{"n_layer": 18, "d_model": 512, "n_head": 4, "n_kv_head": 4, "head_dim": 128, "d_mlp": 2048, "vocab_size": 13324, "activation": "gelu", "norm": "layernorm", "norm_place": "pre", "norm_eps": 1e-05, "positions": "rope", "rope_base": 27800.0, "rope_fraction": 0.25, "qk_norm": false, "attn_scale": 0.0884, "bias": "all", "tie_embeddings": false, "parallel_block": true, "init": "trunc", "init_std_qkv": 0.0227, "init_std_o": 0.00378, "init_std_up": 0.0227, "init_std_down": 0.00189, "init_out_by_depth": true, "optimizer": "adamw", "lr": 0.00108, "lr_mult_qkv": 0.7, "beta1": 0.9, "beta2": 0.98, "lr_head": 0.00634, "grad_clip": 0.5, "warmup_steps": 230, "schedule": "wsd", "decay_fraction": 1.0, "decay_shape": "linear", "final_lr_fraction": 0.0, "batch_tokens": 131072, "seq_len": 512, "doc_mask": true, "train_tokens": 508000000, "steps": 3876, "dataset": "wikipedia_en"}
MLP neurons of a small language model. Each row is named by its layer, matrix (up: input weights) and neuron, and shows model dimensions 341-511. Each number is 128 + 24 x the weight over its row's rms, rounded and kept within 0 to 255. Numbers have three digits each.
A block is one neuron, or neurons of one layer that tend to fire together. After each block is what it responds to, as a language model described it from the Wikipedia text at the highest values.

L7.up288:163135113137132083174151133134130161089134122160146106115137125094126144110113096135144136116155100146099107127145119118105146150106122115098096133114114123145136112072090138143099184133119106164060104086137118093090094145162154131159141155133143124130136089140110126162111108100106118159168138115153126146127119115116168139142129118106132146171139150116110103127130119131117135146131128134150106116113141118097112109144111111137181116164127151102071143129107102135107138101086122170104139113149120095090154113178
Verb complement slots

L7.up847:126111087135128143143162134144112128126116165144118139170100144148163089120182131113108119161124128174021150100097150117144125148130125106153132114120148107164176121085129111099102162138139144114131111125122114126125142177135110136104128116118124131133117142083151136126165156117131122123129111144101094126102080105109128120159125127196083156116158141110122126137116148110098151120119116138121093130111130137142164139090055126135129136115124177160151117126125180127134115132146130080098132162116147138097130158137
Time and date lead-ins

L11.up1:098111143129131110105149144159085119117193160157160098177129142102141124104146161173123110149155114156132090127161147108149123158108162139119146123124151120162110140162112126152098131088123162152110132100188123127104123123133156091141096126146127133136141106107146130110110146094163104091131113100132140130138129133140147130120171074110127130155147144117169135142117101186135101146146112154140132104148133161121153146174161144122155160147162137117126106107119131115097091131150149129139146145104100127132101132126
L11.up51:115097122122128083115141184186142156084133127147113118107138102090146156114111125114099143077143134143151166157094137120134119140133119093124102107121121104129129115138128109121129119104170101133112106186093111117124115135127123113145132115135141138133102160142156175124127143164139143132108180119083122129155110151138116130137170087162116137115106107157165118069129119163116123104150163168111126077114146124098104118171103120109126109148143138139133103107102127074125110125119143112127199145111147174139120142119
L11.up172:133140080108162101117144148124118161134115132139147122125144134135112133104128114106138095135124141139128125151127126164141114106112140124114131138111131093168130115190157089135138127153159152122178117100140101128121102138138105122155116115122141154154121120120082164154161085123156116115156117118149114138154130083129170142109134130141108136122089133106122138107151122139114102127121100139121132112181152113090115124135178126100136126134142145137086130116102125115110131126092118075090119153112096175166143157146
L11.up187:113083121114118139128176098183122136144146152126138082129159146079155141130088128143129107105156122151124131145101137130131133145126092147096105099106144091169158124116123093115054125112103163124124128150155126106113084130125121141100131112085127123142147132142141119143109157196149137151119127166119112127135118135153162110119123056131134138123121113111119148086143137125119138144130150124123129095122123081124122103125126124125118147115165186155097131115126123126130159093155120137141124149109109171131143128166
L11.up618:110164143136120102159133135094104113115142109158129067158146143122152109137104153134107110107111143119107128154118139127113136131116088086081116079128125083140196092125124107110122163147098136108139101092147124101123127110117131137135191114111142157105162118100133104145110146105126107100091145144106110119128127146124150112117111081149114094163136078127116120111176159151144106138167122147116131128111128141102118127154066074153147153104133143142088163106095151069122118124104145129169137112123145183090127110101
L11.up682:150097083135131181141130136097147150126145127131131069170147137138106086122109105096109101132111124141135118147151134137144116144116124136128156103124163113122144119154141106115138192113084127099124106164096164152099090094123111146128115134123106129123110136144139119129114133078129171100179137106150160138070128102119130157155148102161188110143119122129160135151120124167119111136118105142153087134108128125131167134111118149087125146115155152132138131161148134121105111096079201146105143133084183132130127097121
L11.up749:184124137108120111115111137087108124099133120093105119143141084115141122138096128135119071159173126147128120136103132144109179171140129113105163151140132126116135123119111145123153120156127098131085137085147110100118140115185078110120144115164113205144137137109139143109119102163142113073145101072199097109118145109135112112147141104121127127090121188116154141103129140169114110119160129169130108114129152118141144110126103155146154131126204140100148117143128112148130122139085134115102139126099124139104118151127
L11.up824:169150141111163151115137178103085156105114112135105139133131152129136090129113150141130126124152120099099165142129144100167114110110130107126133131110137091176167141168144118156127105157096123113157128086169132121143100118112090117184150143154130140127109111143157133156097133121139110122120146119125155167122120129149170124166092154119102168128096140125135122089146089121139132144148163118097160089140141162100132125078137129145158143094159130154099125137120127125115059135108132119160110135145108129105088127163
L11.up895:164129090132168141143114124143129103121126140139160089156150078112129107113163130121141119150174113135146115127126134099140127138166133126158145101133126099121130119119143149115117181113163133144141117139117159136122111131133130085153174142112124143163155170130133132122173154138133120101121086102125138127152156145136170134114105114136142128093092106137125133108138153143128104090124097121139106126139127137142110090137106085124147142090145204152091139184126114081137110122095102128087153131147150099096124109157
L11.up1183:132099149118125141141126149148179081137146147130166082180122184145127115130117115124132109128138148127105173148098157161135162144138108114119122138119079145163181088133125128112114162173089160092158131121157113113118133153144114112123089134118125154180158139113162132116143108189128116066115132154129117187118133119127137139115143139138141139118097165095093127137121118189138116133092098112137078110140138146139074151160100119090149141146142110161136069145105138090113081079130152106138129131099103167109147080126
L11.up1320:159117088127147150139168162146145100167123108162113115142130150145114154113133144118121136143118145103090136104142132116140143098125126056151079116185126113136117136128129127118125132119096102120060072103185093121109157080079151122135141088094114136114155156171138182153141120113170100070078125134123160127117111145141129129128173116110153124131157117134117133148124123142162122130120109136104105140136153095108096100150145102104149125143153134129085101155168121110123132131149140136136155137102134122112122121110
L11.up1474:096130140072096148111127137140115082111156139128121105175117132142109105126099131106130069108132114146118121131153123142105146171150117100150124121107088110134120136143146118127135126150130132101132123096105103112082127140127147111145104125163142141186138129166167150139127141139109122132142126123158105122152156093144167150157105110169087140109133149121110151111153128143119123128147119112114127126107125139174138119143140124076168135153166171137108142154137121108129035150110175114138175118124132149151101141114
L11.up1609:134140124100132168154151101161093121121150154159118136151146131171136105104154145154145121143139126136111105135153142124124127118129059155112125107139130151124142095121153120153119116075118146097138127128145146104147126158135169132121108120143129086142120117125125127177146129102142122123122137103146093156109074082130129130099133078136138102151090167144122108152140149141133132148119123131130079116135112146164091135130139106170154116120166116124083099140166135109088095123135145129154134150099121124127093132107
L11.up1632:157123110128109093184130111185128126087150143156144105132176136127149153130107070142104110125157096126123140115158116117128111159121156128142148153126151167128142138103099133101140188078138098137084106114102081111125109140144149135187096118170123141128108154129125160140171095113101154125103135107183196129147129101144157170131111157170137124168127150119136151128114133139126139097152151130133107110134153144096113148110145070096157123100157103123140107111131122124100105145120170136101135129123153173083083093142
L11.up1797:106122081086104132105171115167149187164136143135120116129121137130140175116117141114128110126150110145123125124108133115120130153165128105121111159142118112143131108084148093113147129127148093077079112112138089134113103114154110090140133104147138124138099119090076170117183099102119076120146118130152121137085112142162107121113104104115127150160160131082128124101125139168095108137159108117129129110076149182127135119159132140139138151099144157121077091117096155072103143138140138104124158157164160135066151136141
L11.up1826:161137108152123162150119137140137112145144111131096108116124124093116106151109091127168176122110100147139149135162115124166072140165096142113131097139110099107136148115167116146088144097100146123149141099139137108102113116115096126147112141134111118136112121142140162122130133127085133163136099116138113164162159148189177089094133111167152163160116152119134135076109109158139161059118138138083095127109197107099142104166114096107132142081152139132101125146108165137122068153143099112132170143130166144107121145114
Date tokens before year

L14.up374:138118138149139135097135148139092123141106136114138104123124133156132088101172156108147085123197098161140066151150135123132108150153184081145081087120147100152163092130129097130119140135158115122129136136098101121119164123124161156094111123123138146124141148116130161139156074123095110113118136106155129161077138143124160187114119127175126105129137127110100092109131100168129160148145108142140120129157100159130081118110168145105135150138131178120140143115131133144114065113093172152138100140129102116158086138131
L14.up392:137114119153115118160175124150159113109072143141105096188142103142127132133139157102119113098152152132097124111111128088120131095134144136098159099130131138138122130127130120103118128131083167150169139104175109107147115160107165166142105129103140160073138119092142138151125112110149125119104140138135115094168136132165161143130120090089130124139074120131142120132166127150146109134157137070131110087103119145115090116139104149145168145112119105124096131144151140113150119107107110133157162149128089150137089149110
L14.up630:153124145106138107118157120140137102124124104123126093155142164114118130125147134126125098110123152126145141181141167082163096129120130139117146108143147122110153074152155103125101161123146131086114116076159113120129098134172149107137122133124121137138127101066121147161099132110135122165151167127123094120083118135126137128113129141155163108137110127116142073124113116130119095159141095158110124088090137136130085118145082127112128175130143111125116072056114174097117082097114144129176152106113115135112114109116
L14.up859:147153137105101113095163143134096089159147144131138102209091132152145168114147140129102124130204071173089074147099157139140138168071164103133160073109187138110190104176117109135179145152112156118149091143137133117157130113153160119136138114108104161123125141138106168112132094135172154108161142145135111113114086147120154123184105094151153118145111091125101116134113096111115165105119139146123100150135111105154123123112164133131132106135121148138131137113114182161146116121125117184128146093113129140161127142140
Date number slot

L14.up854:203108146157149152143106106076123139099112114171135112098174148147109145117118128096147142142151141129095096086136131168150144131125146108121087069164150091167156175096137145068113109090128118143132080119143136145110145111132113150132106113114128140115119160131120133146148155121111114163114139089134080166132116120105137110111145107110121145147153079125109144116137124114115120151143098128100105185104166126106112149137136130143140128127128141169116129159132144120104089087170160113123148114129151144144126129132
L14.up930:142120141098117096133155147175129158104135125147138138142105111198171108123111114115107111099139079120089140127161143144124152126134144080117101108123139123166122122114112130154086124109171138130146122136130103079121107122155176126120112123086090135111097101158116163120104111120119108151115108084123112141086120137182123126162095126160139147122116138168160153086131122153151080107140146103136151112149138147095127138140117109112147132141151162155119138158150102129106128102032144166134130145139140125130149132098
L14.up1698:137093141111130085136159174157154149073097100146165096146168105140125141122140101135122154144203141159061126134174096128113110076128118129081107097129110082165113101140126147095146131144133149136108113092117113140129133154104114154099111144158099114099082094136134142109161138151152112125141101127108119152109123155131134159128117100145156151134117125165083089088146111110119139095120063110129146133170114124095111123132145096157128097117142140168102117128148158142147079102138108139116149119122143100153146138132
L14.up1786:125135092092141121099163117118126172095166130147110145117137095122148121126161097094179095104101132110125125112133119104113124105128155139112105115161105171142166137103130170128111122117125111129144093136121122120122109138127169128156108138114124130162134136138148132119150115124178127104154111087151119124125111131118195110143124123189120140140134146140102133094108128118145127131153168135106124169163133174109126159103162090137132178100148156167122115125129139143131118111136179153137158111148121140111133112082
Infinitive and purpose linkers

L11.up39:108135110103133157091160124153094137163099145145105109178142100100193144116120114091128160093165111139119130144104133122143076116130132120089146143106129095121163098129115090120134185158093159188083115156091095149125138110176129135107161110130120105112110089138124141102131104130144150144135126149128148110145107175141137150171160093116181160177101115098093111109110127122134119147125100151090145138080137124129125122077093131113135130115133124136101105116134104137097071074142137175126172108111139171088105164115
L11.up42:134141075115131113113126103101125121127166098156129104142135156138112101155148166105143142088153144121123099174119159115137154136100108113110155119099175138124182128204115128149130143132105135132099144155138146115124122136150123106117134150144124138177120152116083129112151122123126130140101146114110096150111106179119141124149134122131104142177123121173124138046109151102133134146114104138132116148117147124100103127105106134087141085145118130143121114095102132152103090150106158137146177100117097118097154129108
L11.up220:100149112120108130133162135102120149156084088141138070121138116117155146095126069143096140118128088129124123128112131124167100138117169102111160076121155108104152137153128114146105117128095164144085109121126158094139131124128141109159141133141072153113144136117092134151142116138154161103077140099110179144132134136141144139145113103166149150164119098126126145112127138140153138134134093110123124071114112115094122110125148115144163122143136138138051117161152154108091121108098109135135136129095141124096126147127
L11.up297:069137118130095144112127135161087160134138145146140088142116120118120077135154089127137151107124119182147165129092143117164074118110116141124118151138098085132146102135110147079147149106115112192115147102151125068101131184143154130147133149146120146113108169112069145143141110121153112120186103078126104164112094120114145138176140130108105110144161118095161129121167165134121085105122102148097126096105110093123119134104108148098153150134172138134126102157156078157100161140136114151133138170144111154175095180107
L11.up453:103113132104178170121157118085045112132140116117111133130127144107164123096141140086091117119132129145144060114126153134169115151130049124117125120058147128156139139121113157178103153097116173142122104104125129123136129139112126112089123118150106124148142121118136090116146155122127128107134137117125115140125134131130145167132099144135097140171137106174126157114095147123174127125157135162132147121129163121150082176121146118065105188107132177142108086120142102114154092133137128142116162114083167167100124156135
L11.up567:129097131149138133106157124142123132101155139109107118126133108106145168097118125125125128124142119139106134146071163154179100149121154152104132110076134098136152105114132146087104172084105097129158108115106107100123082122115121157141124160131119140120107135100096144135097163155134152119151104094121174133124140158113157137184138091112133125125062121140174173100126146118143114068117119126097113125143099104106165088134134073089148141083132143177083132119110137127111098144134107116113153111133121136139150154134
L11.up739:168102083094142088111122132135143083138120131142111097162106102155160110132114141113128122088159114116124126148107073143146083137121164144137152126134135128157185117197089115138108147150099156115154130116092134127121123123112124163122105084138109118133118145130135145103151094177133104119114165148108138136107135162106147114115100155114162170121150149153130173082152152129133097120150102167080133115139118094107119183172103124126129125121122143139168142115112152126095118103113128116152115140136108115121147127128
L11.up789:101147089085141098139137153125112127118154086136112109140139111166167133118121142154130142131139177114106151094127128135141121145153063088113087118078131117157176113130115123108148112135092148147112099144131112125128104139139131150124130115128113121082117152144087133144094097170146138076145153138150083120148135173127121117140138068119104160166167112120104130107138170144127093095132159117100087131117171135125089096141141122138192120124117181129085111137182138130163120133122121163190109122126098138130066152140
L11.up813:156118110146128124171153113104120109108163116137107124121156119128172114152154110137169112127101160163137129137144124155160115111134091117123146134079133121141164149183133105146118133072147139134113117110129152088102115159110168110135119096130118170113152142104114121102122092125160144094163119116133118174149111182139156137143143098108128154159098138119105161125162148148161147133093106144097124096134133152131151096114098118119118105087156144126092059114118144122127116169098107140118138142167134096138124158116
L11.up873:157096141102129137125119126141175117129083122105109083151138122132200116092101151104125113086152125102104156159124096182145131143141100113156145126044137117156177141160117126158118175115115092150130101144137120108117106101145132069130141164128123092116132169124085138124159141176159142103121101124160096078113167153116132108129142097127085110161160119134131154115147122148113116135141115159098098142123129101128161097120151162121125127114101140134150086169148119101115130079078129158119134099140120164084089137111
L11.up953:137140140114156142157125130108090158118105134126127111133103130098141129104107150142128118090143170133147121160110163136131114170105117120140139131068120121143147110149067125170134162100094181148140108104141100118114116139117157109131162103128103154127134140122142164112134111147132093143126165102130104165111121182125138141159135115119119179136134139134150145109149151115213100120123116098113099091117149116095142136156094135082128103117104163133125099108156102095080106128118101158130135118142130135121104138120
L11.up1000:160119136114167162156140122135126136095066136141107103129138125100098139136080121077087131080149082142107174148103088114126129156120115130121150110085164133134176124128091144149095124111110107128098119138120169145129137149164112097111135109118100119163083144121087142137173100173176169110115163114163129156148082140115143110149139150153136154135123145100131128082171154125164142138077099143136113105148136092086107135122125166112144145147136126126109096145116103117119116163150131146149119161132126135125077124154
L11.up1082:146136108138120096150128133128108130110107110145092104125145134104137094136134111111154116125127188153124127116137152109125127146104129133142153099114098103122095128130151108129121124111080137176108124157107126125097099141109142093128119200120145137104157104114092150140125127147174076074169100088143179106127147132116159125187155083088082136144066160121166079086124131115136126120145146149125160111153148122099099091117132136067153108131136118107122140152146090141133150132104123176157124120133161107124094114157
L11.up1489:127122128116125123134157126145110135154171114159145139151124127150143134137161102110138101128076100152121141107141136068183085158105144116107143148124129106121142130134080165135123142144110134161140105130137090139076136163142126100135173128112104153157133122095122146087124133120167115144122078149130145192128111160181152138146127155103113165126143089138123114107156112101113134139114117118127108079117112127137137104161103105154152113159135089123132148074133113171093114139101127093107110118158142155087136169118
L11.up1507:145096113100125119113113101125138120131149128105128057165141092129142134091114129140131105115134069129152087103128129123129094177120163092106160135098166126140167118143083153086118135098134117153140091111169150095152125119104112127070148069137094156118093129131117108142114140154178150107145132075124111150118118139208133127142114130145127138133152139041148156124125118156110136094086106152092154115139126094141099134166145125140182146125135110130068137142177107135144137143115100138086149150078168157128116131104
L11.up2022:142109102136122121146135109120100128119122109140105113139128094095156084124164136087146141083126122145107149126152123168122085155120147074105152094116126121162174080161082085124134093104093137175135111080138119104156120141118149136106138138131124131151106155108120150074122110132136172138141134116146170124084099166154121095128137140133108171156103096105112145095119125101161126123086121138113111176150154112119136142114128115084149136123152148158083103132118150138118109099122118133132135104142150141115120113134
Mid-word piece after c

L7.up421:100105070174164122158167142120144131186105141151128080146133131116101119064173169128137112115133133110111127149175091128168151100160166097098124130138103092104139139113149122095114135126126123120126108149119144134119104126103139139149104175091141076115133159078109118097095125142124113141137128132154118148144105135112126126139131102115136144103148142105128101106122144104152114169120101130101100134169111140093089142098109116115118145121129129112142107108104095152113133156157128127109167122113097116153131144145
Word-continuation fragments

L11.up165:130149132119137130143147120165127130168117138139154165107097140118163142126115101135116096118136113137119117151142130156116100111165113149093171109096149131087144079118153171119140152128138195177120148157084098130075143162137170120136163118133124151165177088142155108093162137111122119162118090129135128144096148150151083127119105148195095144125096122126151126086114126087114129101134118144112146103098148159129142109124122120105153126156120136145116095121173115107097112085101129146092135177112110118098157159165
L11.up184:127157102077088131115157114124121143134140110173113107132122113126126112115105187101146167122140148100119146165153092100122120162083103089103121107114115144168119138100083151139105094115081109139118079124125168116089113124139134130089134100142101100102118188120078092082129120103162113080149137109113113120096165127097162125123141096134107162171103119157119160110095127177118100102077157167108147128130162116143071141114123113125157121122120117147139088077166113157140133144137108159117153124139125124142119118144
L11.up188:143117124100109137107134180144141161147136152128140145130149146100155132119147154105097120179115132090142095173151087132171146112128049106118084127110175089122128073162164116107133152142151146170127119139132129138147116132133115104126154155125115169104124132152167124115089147137135115131120094143105126135121101153110098168155105101129113141160128151111147146141108151149123118082156135109131134139114146155161111138126080132145136129093117158134128122130115120110142111088138124148132132153090158130132118151127
L11.up318:124167078131115106127151118164080112115135090133134106136104127154157123127118135090147142140109152131114106140144113168118105165101137107098095108108097101124131153152074124148110099156119101159121088123146132083117168160136159135146157110112120141137138128185113145133131144132080099149121099107178139147101106117107153132119090157134093106142116132141099154085116140131127102097159150142119113152154138129094104175137115137115155099119165120170111107173193120172119091125107111093107116150139103127127138152123
L11.up345:109180136146118159117142188177131121087142146133071134120118084110131158139155099145144129135147132097131109165111119137117088162142096143153127080157136099150146156130147134119152150139083104169117119091127117103116118155153133117111089149136110122116072185134108142137076121140152127143125114129091180118136105125148158149147117092105135178118102184154080109122110122120137108103127124152111152116136122110083159130135089135080123149138090155153150116119162144161127141107118116130135141163113132151152088131130
L11.up377:119130081093138134148132107163129118115150155125087159091117118082150133110135113107128136144100096112139121108135124109114161116149129131102158128116144132140149114141152155128114122136121112152140101157127136053106094088127136116130143117143127153113140140117189131107166117117160166102165146122131127118095095131125142111133102090126093175161096117173150113104130120087112103127142103124093121121122144154129113088114131118122101129112109107170130082132132098179164132103136143118088104147124114142134142108115
L11.up444:118147130145119154136141140146153138140170127121123109140147136130154127120111108103143112151129125143098137144151148136105085149150132117139138135154116132154130094180127156120143152117179103135103068133158092121145139145121151143148142141148142091114098133135127150133129070134153149094184097146148145143100131114150112147137087071138153122159166107128139188137100134114160122124100086109107123123138159111142153052126140105114123125120145135138128111180149141101166156146127116143096122153133112109095117154152
L11.up552:133138073123113115165145112125131132139107136150101136147149169123162098117078094145122144131155143080098135147169132136107156178106120137154129100113116074157150143147131135154115138158138143128167136153136144092108140109149152148148106145131089169126126136134119123140128139107137120084127115085120157120147117170109149090140096094161116124168100165146116116103135106120106132119167127134116114173142137110141110150075130120093140150126140139149098089127102204166093125101129135136086137118110142136143162081123
L11.up612:138176073137126117129159155154110148147105154124098122154116137110161081087115127118118172131152137148074153156123130128140115094123115107137139110050139083151101123205137155121127130100148152147140064121154140110141094107121192147129115109114118136088134077145123110159109119158110120115114145125149140131129117142128112110164099094127123144140091126161153129135145165127142134107108122140140146134157154119107120135118115121132152137179159124167114118163135128134169134104138148130114147153104136107051141122114
L11.up935:131118107150116158146127129140120139143149105148084144144133106100137125108100105115127111121130107125112140173173120077123125136117115156082117169118163157136100097124117162088143104088135137133098097108124090135144100174148161081119170150130090150117088106138115133097095140104152160121101064110091125137140126125169167133143131119083119101169127139127133131114130125120135183112118158116101079130113127127095138122130132121133161111118167113160123102126159127090121156127140140121091135171140119175089133132135
L11.up1068:143117107114141121157096142162166151115118163119081138132137114140115158094111099115105138160108132122152125172158121101111145162141168121141167077114137155159174085166127150108136145109145112138132163095153105107129147133113201086114102179111098135095111131131095093072097127147149132086132139104158143125128130139129148135116151126126095153145189128146157099109124132146140110173107147145116129103139112127060152137128145171094137145116099119119108076163108118151137145103116139089158136173124133148118104131102
L11.up1145:125100133130157104134160147121104129133100104155121122137135105123133153130139087146108103124107086078138180160159107110137121087093122123141144139085122083133141127133113164120108099132144172163112096134110100111112116166159176144181136094145051167143115142131165127116102136125144142116107108103153132118131088164130116071150149108114082184106118146148158117081120123084138103137155113110101182070155159085154143143123122127151144139165107103123109114142156139153142147117148106165112089093132131135116093129129
L11.up1661:140134139151126166141151162142119136123109145139117126116145199177117118153178138139146094155123094153137119129125152110097116104137147124107136141144132147141144127131129152135089137107121111155117150122137140110072112138117142137160150091155112121121155104138145130113132149119158091077186151146131129144120138147128133131170100107141135149144131144095167139106110101132147132155091093137104114126117109164095111140115138087108136169111122118159141100154174126158125118133124133156099147109130077114113113141109
L11.up1697:139181128115112143129137141191131170104100132140134122133124123133168139142130113129135136165143083126098134179136114129101129101130096099123139111082114123119125146144124164127139131130151136108119113156145144050156157119148149110123092102127130118140142095106113104138128161141115153126101116109133141075124111089128112139159119134132126103145126126162138145143102188113150151122134097172127093122130156152149126151148132094078110108138139126146150081115137127126139123154086147106084177124103137104106115134119
L11.up1807:134109124141155101123153131105119142111155108184091149195158094099157077151136149158099119130086176095079122105130111162132094129149134100140085129089124115123130107114145134131118148095108152121114122104111071107121109124163124144136184159118151108177090112153155136127134112138137093088155099122121127106138148153130116160123065127172157121144131120178140160105124132095104099113132132125108107153140142156128109145083110105127128134086154139142163108181100123148129128121090152107143146107108179116141143129115
L11.up1949:133129105136124138156199093206124121140122116134101103112143136100149121150162090141110063143130125135141144141126147105120132139135139094109135119109180099136149149149107118169117170166108122127145091121126142088116109136118144114135170129114072121105108112102097119119158147148123154149125172137149146146114126164130115133112125127120112150099158150131109110140133116126122138132156156090081108116167123143096138117133113076133118172151126139109108111107080094129122124069148166123129172121146174135105111168128
Infinitive "to" after purpose verbs

L14.up894:167137124115146107094153126107119123112107140167074154164140107150112057148093123132107090128132149094149140143114139101189080142119080135091137138147164105150150126125075110138123125137134117101142164075135141100135127143150152111161142175131114154127106161103151148103162093121116119130082097133107147125103149118119135131132133154162100162129115145173111134101110127145147107104131135153125104114089115122119125107151102108125146150058143103163135120161129145151120067118144091129116115128111140100093115133121
L14.up1012:124155177137134155097153135156126122098137137135098105097148126112147106141107152144105168136138107127125139160137135085158105132121109155098147099136202112161174107152120142150128123151082134136159126144146140088106128093128143170129137151120122138089118167071148110146115109109153157111085097150144137126113138154158181110167119074117101135125134138127144157120122147120126101140107095139087119114093129123100119134155112097109126152073144131160138074137104127141140134168133126134089158098116191126107104153132
L14.up1983:157137097146130172155165127113094121131150178193135135168145138117110108078102112117104128166141155091118167124133165121166111163134079112127118097123161111153158055149129109125125128129130113107159125100169137111140119123149096139171148169140124161139104133099135111124148115128099124130109142157127110114122122132099129112151157071121081166153103108124128114126115180116170107124130107141168115137143150086112145136145106125150131136075088157141136096143123129150148139152121147119111143124119178119118081111106
L14.up2019:151142145080125119105150120126099084138147141136108141118165114132136118116121107119126118159145115131140114122110121070104126100111154119117152097121172107156122134137130132115114156095101109114096122101143117119138151156135125153139160115120123175102154127117131119150155109110150112122104101109115142147118093133148143107137139128138111127123103126149082125144088105136131125127140125135103157130127165126128132148114084073122179151107170129161103136140153190117106118116137122144119174135128165115141107137110
Mid-word fragments